config = dict(
    n_head=4,
    n_kv_head=4,
    vocab_size=2048,
    norm_place='pre',
    tie_embeddings=True,
    parallel_block=False,
    optimizer='cautious_adamw',
    decay_fraction=0.913,
    batch_tokens=[32768, 65536, 98304],
    seq_len=128,
    dataset='wikipedia_en',
)
MLP neurons of a small language model. Each row is named by its layer, matrix (up: input weights; down: output weights) and neuron, and shows model dimensions 112-239. Each number is 500 + 50 x the weight over its row's rms, rounded and kept within 0 to 999. Numbers have three digits each.
After each neuron's rows, "fires after" lists the tokens most often just before its 100 highest values on Wikipedia text that the model never trained on. A number after a token or word is its count.

L2.up800:404455439422522449557480458473572655522472517494593441520554439478542564508453496455441532416451567489486469425475477483526484513525471504551510514513526435515439561557568486513449531519492392482516540466422551470512473484472528453579468445483531441453572524429469471536451526481547589524484527487531460518524521464535539422425602529578519499555476419419453597583578526574557503588516
L2.down800:533490521490495538520426489484455449562395505546496513505496499437545577475513449499458529579490446439647543578443505468430482433508563582446465504542466564540543468431478517479524547518467618446524517454589384496445559572566488531465447498418442488455551532561586466512497530497493549496498506543502496502541498469476498553526513525501519518518539515431449425391481397421439503561470
fires after: " the" 26, " so" 9, " an" 9, " The" 7, "ly" 7, " So" 7

L2.up796:495467427413481473538514485581457533477513454528526393441517499486552567552458570489571406404488529562458470484504440527443497537598525421505551582428528512504535368550568488513510488442572483534557519534533534512474467568498450465507495501498433508612529498472477516486471442565506504514464469504517480489502487488557503467526574491576517559641398514543481497510495594427449569469593
L2.down796:482527515509504441495517543499477542534485502558434537463495389409484506520483549527514413439419484539471523468525475529497511480599546442450497535425442514472531424505540468508381499617586513504525504495515505484475524503520522602414598443514535489533532497476537471510496513508551369566517449444435574505468623512493496516547479556438494586532523508551526542454484492485443507559553
fires after: "s" 25, " As" 13, " S" 11, "'" 8, "les" 7, "ers" 5

L6.up385:512546508426514443527490512524481461502501534561620531461483488535492544546433479552541423494515456565463517527557464589475466504539490459391511494554527553459467394495478384472553442508569489472483522484507409467495471440558431477457479474526541539490476463542542495458464544573527541466566577540411517452551539553460522522430422473511500527472488529493504539466645532483400545478466
L6.down385:441486423531457448438518516458484527445554575544507531531526520512482584436527427448464426469432530531462499489511536554539487512459504479588453501414526533505389479474510484521480510472549525429424521487485622465460453542559482477560434530517554466540542520539511440550522496561563483455454529530507480503400536528423495466563541472397584416454467523561554428444565506424529543485513
fires after: " " 38, "c" 18, "S" 9, "T" 5

L10.up1003:489447479497462499574495461562540536574391563444489428509524547546584533555526555489451483494585536520553444396513399443601467537432455547605488564588481539418448519525486376472414432460516513472581529493545444561551516478424579493477459455439523454600568517542499407465477410394515523522479529558461554529558488532421474525496438481478495529557467494415441573523520493499470349513608
L10.down1003:447550504437549545469424490463512508538572498447454534504449460552448516448467478429496436578532468536496634528496535408511507437607548516435525447453581549564566604511433519541560547537452573532406455440471431522547457426453484548537506424568409508506538484540457450495484586490455494430541534506449523479403546520524547468531551548604573577601468538497552470449511487509495531539477
fires after: "," 22, " was" 15, " and" 6, " an" 6, " a" 4, " " 4

L3.up626:597505477439526538488505488551598606485584529468463477514514589485521522482496499578481468419477581500498479452517505478482488530498440491494556542469571562548533497526612489466593449378476357437645536553527495504597411439481444474498501452472547499543556481528435440523409454469484520484430462476563532492479467586477536460521529474505525529602480560463484464607530496439525556518544
L3.down626:487405499518529449452486548495575453630500489494501427564489468464543448502565480382534544406544452564478491483618472534560492527614477513434457481506473553536527458413531501513563507433524466502403528482510489558516561449488500438552532429393523528541502497448489474572571419486492508583484483462590503414508537500509504558470514391430529470530459502501442576446541368491458580559381
fires after: "s" 36, " re" 13, " as" 8, "ar" 7, " Al" 7, "al" 6

L6.up498:442484467392491477547568480540527530480449552389428471485557520498420567488550464472368436444458458514503514407489490559488418476512525482557449562464524588576546491601491449515596489408597400552512552539504437504537483472458519505555449480563574433502496448488487517481442607516404522496488506489511512523563443536540476495454469500481494496547412556502451538595464419556483463502494
L6.down498:482540505438485483525562470520507580535493493456513521493475470403526546553593464452463542522555603490466512533531503507502480540433520516620526521586502488443531478512515514478464469555454502419488544554482586514497516476428340475458447571465512511520454501481554525533522443453497551432624488521524392467534475447489541497515534324490618443369499605625481486492526422473515524499464
fires after: " a" 34, " an" 16, " the" 6, "s" 4, "th" 4

L3.up419:481544470443581497546483544557522539540492458516474515531496504495426501444495534492558478355519475605484519441472567600533513588481432466409507515517523546640511596516510497486470397447554453446566497525513524442482451557499553497521560477597523509515526403551437480480528503415384544467517554509544537462406528529524566418475560510519439486546522484421522479530584419588584475579453
L3.down419:562510508478513471487456494567487454529518484534487428512591428402450473410538499481580522478496444575511537523536428506463605508484480453424520462434487545497523494439537487510491478463570497404526527472514474477528479478470501536405552471477418491496435435512591496473538497444415507497424548550450436507515486599570585457616472385514508512539467523611540635440436472498522577488495
fires after: "y" 21, "al" 11, "k" 10, " An" 8, "s" 7, " Am" 5

L6.up863:521451376430465439604485521534462568478461485490476496535438476553465526515468526583478484567463581518510484459503499530508485504520550465496535482417465390515531483512566437510403411524456497490568510514469450461561471566464425453467380518475505520550545476576419502473472603533377572402434555607535580503568493572469457474477507545554481544587332559459470539557520514537529558526547
L6.down863:490506496457430501551477421496479533541496533568520555462491472536440482507472557432500509499507478439501481509455347496493492491507510486511501535507463511509487556493544457487494463488512515499470507535446480474506501438616481488613552533528483551470487504545518512541473488474534583460504412470493522715558493471497512501476520819476550508535536517510548701505506502523402492499497
fires after: "." 31, "\n" 24, " " 6, " Bo" 5, " \"" 5, " that" 5

L2.up846:445513500426484487492541574574542499535557537455507476480546502470564512481516510493447450501453475579502554508570405509458439522523561500566471629523487427569523462511494404488504522488571491486532505471463555422497542449436461555513504500506513463550619551483424479398494578462432614429457522436483567505482485513503475509473591420524576515500481577460461580530505555496475461511545
L2.down846:450527493555569558518454486423550578492464506427587569545396449462467498482631549406505470451565510450450522550524465430461537542581453532526507533555529533475485489564498562543412459455429495575469433504478485513502451579463485517443514477443374542547528505514559515535551410491429473520562437429425500478551465450435497511479550399419491465433535467581523365482490548502510537405510
fires after: " one" 27, " the" 17, " The" 10, "The" 9, " two" 5

L2.up898:425464489482521506547432517491586517515561504410490458345536552537428512488532471465469511446470529473499503494435513467469430491526538476507479606501466518632541578511546415453524445465401462528438475523521482459529463624555567516473440533536596544551533480518499546519489496505428468524506525631503560495546393588477447461477415500453566527519446433524513477421518454572559548550495
L2.down898:533511493409446453448483497509471509541508477484545479458438505519478513530523501467489512483508479540504527535523497545530455506554504529519534513454490526558522500556502558527477507465458426503506511584527492497576460496492476548481487512448509525550475447539495482502529526512534522542490468486508491534500515503571525497488516607512519549498502500521504541527464499573555464500448
fires after: "\n" 40, "." 17, " the" 8, "," 5, " " 5

L6.up449:402481523455531479573519584493594494423607503486549494449548475488428577548479435524408497489453490581474503429494502519509382534495508498494480497567551454566571482481503505516505546470530477448519450515495518466489469462377427405524548566555504418467529536462431494450498574490494488423496480440490494497502468499498414520452539487503515455541467527402462627496511461644480454515584
L6.down449:640561558450381520479454530441420468552492547446473545585555414501556465565536541496526562462585477488523529506453612487464557465495443451474591563490509603487432517508437452501457508488483487495539440557565505469548440462575578480475497502402444544418447487504547539533500450487574458492549504545542430470539562497524539494512581428451604505463436553568536367501491496425505469454576
fires after: " the" 50, " his" 6

L6.up182:426467451479475569523441552531466461495539533406540415563568595626504540583498454548446468529561501429538490480485468533497534472496440474498515421500464578509531467546549429465452395547441438489563548498488505541500547563407488512470456498510518430546533494525479479448502479439536569510499491591601534494547449548546465357458449504533531564491486516484477563552533481500557528498532
L6.down182:411608494470508484473379485500405558526523541485501565512424467478448442554508559461378527496452491478451463499517462464530555480561591472594584537488506558506516599464425617566591435488522484418422520523518479482502542416526435509507423561442466520590466506499467575553493481502535469504537482520477441502548586543545586567458513661478449526411496541504538555490524412462465488562475
fires after: "," 41, "." 11

L6.up980:479491410542551462472477584481548520522549465432474474438550569513503590545480498479497463453442569505533503538523424460493504513485544453509512469445616404453498513542519498429580545466526526432558526578576398533530411461515439521515491497516485427502574511544522511419563504556450622518534478512511486437542458489433513488508512372585560495500508610450472540534525623622524469492552
L6.down980:514481568485426455431523516593518477611506442567529484466506464548449484587512484424517518481424491507510425451482441443498447479479510515524462559464511526482599591451534468530439437507383475524609519593421455456429556581517553496505505468562541466509537582526577595501379471478421561490494480486521497438523514491595427465596438486542555492529515428427474573544451490485479489430430
fires after: "-" 39, " P" 9, " |" 7, " Re" 5, "•" 4, ":" 4

L6.up66:518473413541572510481507558463465489544531495461472446504504418576489516487499427568542475523469496441533495463476472461509446514531533358458577363397460504513543486525508518400492512433434500409504512532514465441513429631416509411552475493515595469503602490600535497465550512482481531491521515548522502386567457541462375526516555393484542500535488438450482532506495568485433535488576
L6.down66:573470520477515470509489497529489534502471470486513542504478369482463491533492419411484539583580546433598398510411537452517499606510456446518440495568424545471444535555540536489431474532474558547584478467576600420530471537480510484473480565493426472445505528519578563514412401476481576374542478445446492478586443566550526563519406506495485574592497483428468524521575444630484521440445
fires after: "-" 51, " /" 16, "ed" 7, " P" 6, " |" 5

L2.up586:558541556516548518562553443510475449524548426547564516478500580504402420611572495487519504585493500451496447392415508426534470521545484437361639511538530513566516451554540497448487403510477460506518548590496450444562497538489545446413486491534508462487550493432525510401515482385506524423511541560452449439450500497517454531485550404549529503539475479467436533544543435487519560538508
L2.down586:450448627526506587487469525425475410454478598495565444546424542499502474502530522502521498454498546521582554410504540570439426497521530580534542426533527532536456427514598534517409510524534545468469521564516451482466597482444577500499463428497504562433542555441551497517568434415577534453431492384518443428479465383487492524501510517516475549530475400449489401409438440428498539515449
fires after: " I" 16, "I" 9, "co" 9, " g" 7, " in" 6, " d" 5

L2.up698:521502472414499594559577428495532537544490421470510486446577473463573545469475540572568450523532490433462486505438526571449533579433465436491527501434428533541515451508487465458598481472490505587477468508523469511460433548536398493535559518544546568511437500535561451539516454485547444477393512555558458446456398585613521511502491444413514539558430593536601543497606498530450470460585
L2.down698:420457446545459533502451472460528536489493583402513451549534489456506528541564586562511499398469558522563453486504495497462441444435585530498476469488451513489508477506520492450505495574563457483553553503483414569438482585490565422426548501511489571478551477433476470448514478431423619485566425561539470437359521521562537526487434401482477509589510491503485591461564467429425533498533
fires after: "s" 21, "as" 14, "d" 9, "is" 7, "ter" 7

L2.up506:415466408512481524496472489473584590489555506534518479432532480571536606479464611513506491574520616575392499507569476556558475525511466473566513439462564430538514548462496463508585448490462517472491588504518555446405521551404481480522510475467541548546514497585522459480468423574465489444428453498490414449560520454578524490524384529436487597548461513424437399558529531521520500464457
L2.down506:529488498505425500548600558477431429492451546416446345448503462501523459541525450573499518545494480578556520477593517449448572512539487524525448521541468475443475561435434499526528503440453566472456470530530417493578562463407383418488452535472484560531496549524532579538462399481552448519570497446489425487470454527406464489495396483494498566497516521466434460571577466499547405506544
fires after: "s" 29, "c" 9, "ur" 9, "har" 5, "w" 4

L3.up832:575567514473573567553509440452576452597483525504524524596429479458478618511392423531558532505476503544493438502500539469505528630457479468515548465573584463492416519537490474456503466491467445482601561530508530459510481500557489496510524557476436507473541371473452457477510501595526519389486478473515418452493495498457463489412398467485540546506464461529530464553567551525475537488503
L3.down832:507612603484530437479409497517490505594467562519543510354497527510487575444498500482572445459490573484530417492539454570467555455485441497489454502503475473472506498512478482460496523434568500523428443536555537468470473542583594538487538437579487505501425558519483505538511513528535551468589526593477387544490479453514461446542497464491562502462598496504454589492528425524492455442489
fires after: "d" 24, "th" 13, " K" 7, " Ch" 6

L3.up702:449463497441594454536552498498486546499553425520556400569446521457480476544566462425449467504529520582473513456525523530512451624531539460440561504500449649595494399510511462480492434572512487499488529549568506490506489551444481544418534587456457512431446502523510485470540578583505548422470432585490527412543566481439558541474369458477508662506431405511503504539508499500453494505541
L3.down702:557460459513435474455473428496484561493534530533565495522503628554483568462463513451375478560531550492554466476431507541511467531606490413562463434486497445469506461462506506506518537517556556524501519431472498491512515494561510445519525526481432465522502400361465464396554537518536612532427468490446475521465445461439491555571474472469538542493480481484521511530473389415455484545532
fires after: "\n" 29, " E" 15, " (" 7, " Mc" 5, "E" 5, " U" 5

L3.up784:539551542498503530477529494420429637479486529533558415471528516526446508544523613495578479595535468524418523521468504554520410530517493404522512495475509504546543409522484422539524484456522491493479510460533518538421527576390499494475470552547554512445503462622517521447468455530535488499463509499494516465569552486476508502520474493516592539513343591465495428521539604461358567494535
L3.down784:521516567537483459539423529449423456464380435606513421527565508506569561501481512455494523522530533534477612455510467457521492499407443443576560480540472588433526506529408519452608464421548488478422445524496483506612504548498496459616540472509570570515528542502570575581489509456445469493542439520521540508505477541526482457468559585521490444516433534567450582470551463514602591501552
fires after: "s" 32, "c" 10, "es" 7, "C" 6, "d" 4

L3.up430:523472559422517464587474474479587599521526563474564556462509499500604539610559488502566500603428561509481501518504567467536401530501542388551499520520579486551497479567435462438420489464543447487476538562505607513558434465452516462456554398506507539485528582514500494448430496539397438400504555590445451455523532525484475525491567478490419544581471493419519485568509590463532475536460
L3.down430:408503578533561536513513447544536500518425472419469480495505456528462430395489532541553571573509506528517620488493507454508560499461522529504516480471540479443454408500467451530505508505522568467469435507488494525505511501587550497460569515552531541457536479507493548473452541550523552631420486611441504475477492390401432486532457521482488501519435490420547455500518473521472541457548
fires after: " I" 32, " A" 20, "A" 12, " the" 8, "th" 6

L10.up305:516533447550517533397496535508545634582440463522520480490590477557515545516480536562525433443529569507497449418496550461535500595492578430496549511498511477545463563459455509481540431485489505417528538521520510513473437510511476541520618575469501534582527491549525493503436493568521453496585580506470525419501476557545424506489477490472589506453493473481512480504562452571577473521485
L10.down305:514456491467614466530580554516496533526514391456474505498534486532516525519489521475519471473518582485498434452427414484546477594531517411468574523502487455575488565528484446489541453482521488519526543523549499465605506498531437415504513441556454531498579464501509494527445470495490583508484592611571450432493452538505392460529384372539495484521512583489540698529573461528593451540561
fires after: "\n" 47, "|" 4, "y" 4

L8.up202:525547432575502488605539521534553494505513481503452504472499576453509398664466486502541451475540519486471510475406434595494525471492500561446471533516541487472512444550469498413470508572447467498522511527474542574513543409450461429510537535445459516500503544492514501327495544526471549516559462492563498508521444553429508516468355458560493453579472553502492533404492516543440470527497
L8.down202:529489437399400420456552499541583539518485486554491407534505453525552475516514465474510542514533395507533410502624501553451484509491445456537464425601448512512537473469533504540540562506561575540524459567509419525422486515472548459508457501489492453417476516522550593531551521467485428626416613494582458508542542462474505491491534412559459527587600405448520532448357563521536532415522
fires after: " " 28, " re" 10, " |" 5, " f" 5, " a" 5, " ma" 4

L5.up17:417513422373529568538509446548455558556494489504411489395491429511567491506518440510535473402524512433480445442468534605483485563523461426483472511391486536551554413616526564365461450573588483572589637612613426501516398501520508551472510512469524496521539451436536493555502520478469488420534501564585592415504554507483526484476506510459471567553449525485509498525466542514469421486509
L5.down17:476555441482588491486511553483531391547498498469415493396571431464474534479518544495491457526545528453421405547454541547425543487546400477461521503525551482472541463472542541423558413532485486577442515518501441482506414468542435581402481576503524456526556549541550566506513522598491506492604506537534512546523510449395503486610508337459467500569494491545538468531473385516469506484473
fires after: "\n" 22, " \"" 15, "-" 11, "===" 7, "==" 7, " (" 5

L3.up739:404492460455547604477531542535453506480578457544514412543506489450494584453414588577582460424503473466506456475521516596459516590506502482513501499441541540493480468514524512564535459509481428555536509477469524483478437584482418519486548514546497534471447443498448428544547484613507517527482449473576509485519478471544502416538605468428509602563428544504510576552526569493547443458530
L3.down739:511470591451537473448410544524528418466517497502525579528530503411521481508442498437469495479539485469515497517438492553527466493491591479526545576541472463489512543563628445454529456482501518626400499561475449464496444450544414507547606460490480489569509495502462471513539508475543443533521552456511557540499473605647439531490550417395510475529480476503434631466581537433531558452504
fires after: "s" 20, " As" 13, " Al" 10, " San" 6, "is" 5, "W" 5

L6.up110:530476564523619462499486476564514520563483558487471515409490514473471548457457579548433378491589523563492480516509557459519460549475414475470607483576516412544498388427550465493551503393507443561499535517499547537465489451433451468402411431576537457492501442480411462514492559431441511435548598495511572433455425539521514384437510429496468515432511533491501501497527556520538460517484
L6.down110:363598542451591472545410540488531528464557532548514454549473418475564572408519489553524478415515559495538544560556434543483490475501513474523499441542462443388507568421470496494515522505560482502476531401555528486541468436461518522494398471486510475448521440460601435581554572402457508438517580430405455397429463539477528447597497413556628507533546493515369528510509568539508434482489
fires after: " " 27, " an" 15, " An" 12, "t" 7, "s" 7, "n" 7

L10.up612:449549551525534495412527535475546488461541495504484497549424494463506480543433488612529457513557546511405450462491532445472529588523545487478584513433525500570432492550462433508529385523411463452649521537470508404521454445537397452496557508552542469584509499494465517477411667539500481523477472538656516505547442587459408421499548532541567560547564553470539487525562481526525470565541
L10.down612:502498544499588421532539540505588492552516455433500484468538565515531497467462542544574520468554556535431484517427439482527454527520586470468524507526570447548529519542455416462505428531483490477544472563513522482493423502465456467435521488624537486572550421550452492455441512434415528492490539559590526422541478555496491427478430347493495565461543568489490704465493440518479459546549
fires after: "\n" 48, " College" 4, " |" 4

L2.up376:540426483506519493507433438483484583462503387434552525440510503493468515465477445585499400563487564462529582550511380506529468514523459413467521430483509407482485462599487397473443405541502531477559592522589564558555490478465501456495506411499498433596582494526499508437444560524479491465428509540519489485523498559497385437468488431563521625511492416504499530664499526542481479507509
L2.down376:572547435575511570514566506442588457501478526525478459528441446462472356504575504473502456493530546520529525452452428541484451553441482528523516557487475487469559516548417522591488517507539494508438525499459491528516598593553474409426563534532556504399444517534533404514496511440531427545543456487502488492411505507557566528494557364514528426523505471528470464495471555519398542494598
fires after: "\n" 21, " the" 20, " a" 14, " in" 4

L3.up127:456568483530561451472386515572564527536574510395524464497544557407476553478517501575636438543446467497524495533497444577543436555587546493485480569511531508438414538519567447538445505626525474489500584511540406509497444536421421456448518569528526545471393512546470401564474486570499522443506422457450472492513507548547504460354592524447463496566464500482448526515585574449480451485546
L3.down127:492592578482534531445484466534556385532576459501485546458561481448445492555530475493539503531490441465541488498565459532490426450439506521446504462500469578407449520513487520506573488461411527516479491475513530429541528412488512521415459445443553510485491394393523435618519558524541499526531524417494533500524535533477526527459522521555456512424457525484529536585560535434544523475531
fires after: " of" 24, " United" 11, " F" 9, " San" 7, "W" 7, "á" 6

L2.up979:465474478501497494527466470583559556690596415448543490483522488439425527454501500534486512394577596483483505513449547608517472594541439434476500517485471492520550458581483469505466475495545377486521570509496523506459486581473512479441501464511541416462470523532507451538536570462498537441471448471477512515455436538506522483501603471554472488501385458522533471524554546488526465463473
L2.down979:506486518469447573432521521490495531463444496479473580470431472434512467469509479509437503512481590500529515459452457506510586531457597450561420563477581467444508532499481611490517534528487371487504471581405494478496516474558473431531499475466481544540514537518598483520513515529528515507432554462467414640490483421535459584557418363518607539437501519498498517473535585439471531572606
fires after: " a" 51, " to" 19, "y" 8, " as" 6

L6.up912:484492499484541486552621557507500553527520457451517503494543518597550513503494420462510481399463538557479458556496471489503398535548534398510492454454516482505596396549544502592451557435583506413527613538579539486493427523466512435409502430550477503559507572475453389547474509566505542451455496593602479466586523481483550552433500447563481520460482449499459538494483578571375544468551
L6.down912:460563518558542532493493549535436516461479580567488481490474465565457492586525482576560580495527594511538446560496539494464487545605596563555569497457483481502510373494443524502419517547536541552504571569504524512483542484498576448448491449531448541455411451482576466545406549422505547490528528588448482597504437554590487514486558434563408468555519484399464562503443482575454430567501
fires after: " E" 29, " " 25, "," 9, " the" 8, "e" 6, "o" 4

L3.up476:434547455425555453575475542553454591522465482474455408446452465504551502452477479460453465491613541442465416442522515464561405539462538546495489553456468536514512414524495532480504545485415533546554573576471495527429507608459518519503507534532508498441472480542421450523554588516430640488536417548506562498491479495436449424511528429499413540459466393488435516477509452483520457482545
L3.down476:441575540432528432427462533466531486543430443486581481434431547513439489525440496493440425592604531518466482466525502405529449511454502524433511455519583461475502513500437548522539497506500583557499474562427455571463583508458531548432518564472535545521519508480523465463605475537542667525585580524448552554451522444408402495553499494454490436530471425387544404484495535351517530471473
fires after: "\n" 43, " \"" 20, " (" 18, "'" 4

L8.up785:478520444511474522529498467553488456456570501436508525434574563546482495602465458484536467528456490452494541497519459514492505454460555488507506521529513513503452447522516506469427475506544466460500566487621554524537476513543498512473526473572449488541382460425484506484418470452529553543477493606494522555567470520497487391456457497538514531533362530517447577464568551639445481465523
L8.down785:502468529547458453499560473527488429547521547484447565466436459440411479441473577399390527534495458517550549557502542523496465409543585508592554487556503539516512498412488517495489493534483504446526343441509470471524674568538502481499431498448400550486451540526498524514567534502597497535506519574518457553483534411488500540388450562482476531540504547480607391498528420463470462566495
fires after: "." 43, "-" 13, "," 5, " |" 5, " and" 4

L2.up759:492461530470591578563548477519564486484572523545458503445477551461447505562525521626499453517465506455538478413539530457551477521413480498477557448512544462590414470465447413521460481467423495511546568560500546441486476630486543431424488604550419489432629372450421498390498496514416508484533599488509475410441522463510488448475503479592504526570511443436433485485529505573482406525502
L2.down759:459485503534504467561501488545494530496483393444440559527556485553533530498540602406539456477537440422456538516510514537465575424453480511389500404562426514548484568496585494433501547553526472404602495523429443424586489543551427520438490530510520539583427538606514500532569420520468545513450488489554453415502464518395568585524548460541441473553508507453544488444489571481563531442432
fires after: "y" 36, "ma" 8, "d" 7, "la" 6, "k" 5, " some" 5

L10.up260:486503482539554413533455615480495461572475401581447544513481510596482522511610514427524409432459432577447546501444560439489557499550560477514552469473532496448514496488533540513470429506513522496488517504527403467443447541485583484480623457393584457614546563587458476460547439362490509477466587573566588486528451518448501525563520462539472563593495422472532546550489472465508527527454
L10.down260:568467501432508449490374541423383431446450514480358505412615479513530408501472563535486541484526580496536453470479434493508516473490441500503476502412499371493468516517493479469476467541476465489468527583447536544541485511558574450508513464595470585486488544474564530508448582503545514412549522578437499475475486481506455477408531506495528471484457483451519575543472486536420491493490
fires after: " " 46, "ro" 7, "e" 5

L2.up837:543401499437605461519534493577575441494537498566486446596439549430550485625425507619442481486632540516429421434508522515481502568497549418490539480437474412523459438441475453431466484551473534476522579497418573467429460456558501436452578538467522500488519452504412522512505463505498612509479439490519532467484574544499475507503506520481562539514505474448505532514493513536457490519503
L2.down837:501639573570461467503447526528556479480510485532569493462382541544517499434513464490492372460495546450425470603475443592501416504523475472509513513551546536513549455481490505565486564456479527487527548618513466443537558493514475466528523534533585605502473562524484492524545527560472433482471448574450377437523459463436433547508473494493562501448486507510442503396499432524513489544525
fires after: "d" 33, " D" 14, "ed" 7, " or" 7, "th" 6, " Christ" 5

L2.up124:513593529464511604556538522464499507498586460505474544516470512452589557513464544521516486564466498386515543380406450601414552507523517493451571482413456433520493514480481470527521434509470485583569507544531427518639511557510459432546580547506524483479456421493558519478544413467524497524447493487476500434469519572515480457454447383418452554514530510490562423462518473509445504442542
L2.down124:521452565468540484503582545569502548505510495496513424520527505490555513551517419482510560509611469555558481561518526423535478471463509506496441517550448543476488445523446562460370467420486596460578508520428478430540485417480576470480516426521556497481472476462484477487572434499578582517457492434581414513383479446495499542535561510477585506520427542433407504490410475505544524520473
fires after: "in" 17, "d" 16, " sp" 10, "ar" 8, "ur" 7

L10.up734:505498447532475453519497536413533527562492429506429496521505549574467505528565557426485527503455488455455445492413488466565460472584510509594423448541470449508500525543441498504509426467457564501505453493426540484452482562490482451581491506530452457516649491543430459459485539473376523502430511507527452429491494480453394567556461483502533511495528518468518525558502474520515460558525
L10.down734:533477464450427460561448542545483471514542503551439549451625469616427452536586527502505553554471507472440386474499422533508510483623510523585460481553467580472471527523414460581517468486460495499484563548447442534518578392466511453508478511590408482577450464570506426487579481413472568433518471540441476472464569429533521575518414523454443495451489456518492585525485411493499507527470
fires after: " " 32, " p" 10, " O" 7, "par" 4

L6.up510:469478518467566490601507484532637595538525480451435450532514549490510521591493447529553439420521588440501480398476497527472472452538560481503454553511500529568553540541506534439464532572440447503458508506459533533509422502392510522399457574481508496476476516493484445367458565468447639480493475470554506497489419473444526488422539425488463483495556472554376610520521407623482458493527
L6.down510:573544480555408505519505497491476539506506446538520552462524473487446519455444486406527478492472547532467490512469589494392471349501502453471525472477521454480560443544495521438443543512404650475456520481505504470520571437435574554516430592496509416414385477513422544517612503554503552554538545514526529454599455539392584494503554480526452494521470459461511433399393540517556502538552
fires after: " the" 36, " Pa" 14, " f" 7, " a" 5

L2.up615:458461545500536432486543488560475479480526382579467535461423490549529525457476501515552480438628563507423504463492567501509550432472466415488542525503563472534497431504578505383485460566526547472479500555434574520477424531443518488478531500577475540498491502569485492533550460442482520453366548559471459481567521581466526478524537488463496626533545464545488528502656537557543539525468
L2.down615:501594471458490443569364478402485512550416524473453549544530494551534506550547450547462505458566528513553520498496483492518497554459451518540448469497511538419490515517531542487429430572585415456507481418449497595494509494569600612574540456518448475432510551570419501493533492549498500473496506466484497585475493556489504411447579650456471494465429502521533472514482496455533466498489
fires after: "s" 20, "ro" 13, "," 9, "fe" 7, " h" 6, "re" 6

L3.up609:450415426424518565525531508605475504509550474503513504416515441510475560422466536495555352502578589566454505514486518454507520532441487517367508524310504493446455551579547508514520470434519468496498510544524529462556488509527491478447530514560461552482499456618508421552458463523562524482485560553465457439473463500614554510474411498419495529525513541486542459513593492556523499603488
L3.down609:569505513596495531534558513489539568485466481492612501487422523528492492590479585486549569506516408480498411521605554519506483492413421668434493525530567453454508442529496448404444497444557557431512498443520531433548477486450559413567599476464481432482542523470507443469432432489572458537534465392496416548468535512489502596425589591463460487455503523502468478549532523531625514454511
fires after: " sp" 15, "li" 15, "r" 8, "br" 8, "ur" 6, " st" 5

L2.up96:446514461487550536551550431440538613489591471487575490509487534459481410516556507486591507526533524572530451535496498506514403525491507474492547511540589557534558504511494472544422463526534343446478564573427507519434495482462443479523506497478529517474599520529545450426507549424485526485514459529464481450474548509608561481436538487477435448585422458437494547505576505514466462421480
L2.down96:516532542502595520495575490504478496469499507481450449457498452494489484439512483474526560385524429521542573460529526563475546534526502482573417368520495465601475551479468565465500505438501454516505488507530607467514492492452538532445492465534540469453435442485546523463565499395492541518463592455422437496527399483523556414522507422510470427452447470401481494487612533389562465455492
fires after: "y" 26, " I" 12, " a" 10, " A" 9

L10.up373:458473467503509452499500557474468601415627420581577524437454569546409572568405597445489525484483536614465498442492511510595466495531485492592460471444518468480554479481506497554520514490523495451579526547552489545484451541417535372409455407465554529596513491587580477495535408502523481493486553507492555465534389493477518539496385496535513553518460543460438526513482440505510485410527
L10.down373:570537524512532549439534512476444452559440532437569554482519499526480601477472461512560470497432520555470528468555589571461513504477504397442510586581477566459457485471473523506482530536509504559451538572462515497533422506485439465542532618483489498457444489523505461519394536564547467573532538454487444512471534463518425497474516476429559449438468500457489404366569451503469529617430
fires after: "s" 43, " St" 6, "c" 5, "re" 5

L10.up232:545468461415577513580472517546476522502595576548418570453513547577464462496490479561562457478479425528462527522425517433467481467546588516524584523603594453444514378558556513517584483408593539405419539536508401453523489443478572515468536467525504513520464512458500535448474488552571469507524542472593533375454502564484511527446491462509422496575497420496523534510475483599353499536462
L10.down232:493470502485509568578460497501512417556425466493412507454406439535602511510447467581512524581488576391554477485432549508540523575526515490527485468427485422580469511479482508490489452542398552482431474551506548596425472453526471507422467552518555548509548551520450497524404511487440480539586435480465531544516426535472434392541577517380594501542495556436400537491464469410533485509485
fires after: " " 27, " E" 9, "o" 8, "e" 8, " O" 5, "-" 5

L6.up554:459493438523478477460527438553538498496544437487472559451547551496413403472362452401520437559455591486457537447510498463574452499512523475397503456483605496588567443518557480431600466542477555520455515536491536450502500544535501377501519446553480513472593486531475542442517576518496534521494595544548556480434530535436458461428605460646571487538446518498480524500510561557504565547456
L6.down554:528491537477625589559556463544407407500514629506486496506414440484486451530491552443416471491545434420473520447435515500474494561541526585449515519453494511410604532490496567549495481457599552599543500467530486538576549503464526558422478471416451492506508455544585483498402578486555509574516572563581506522549536513475515533518444524522540424508488502515424485424452494441466511463470
fires after: " of" 40, " in" 10, " to" 4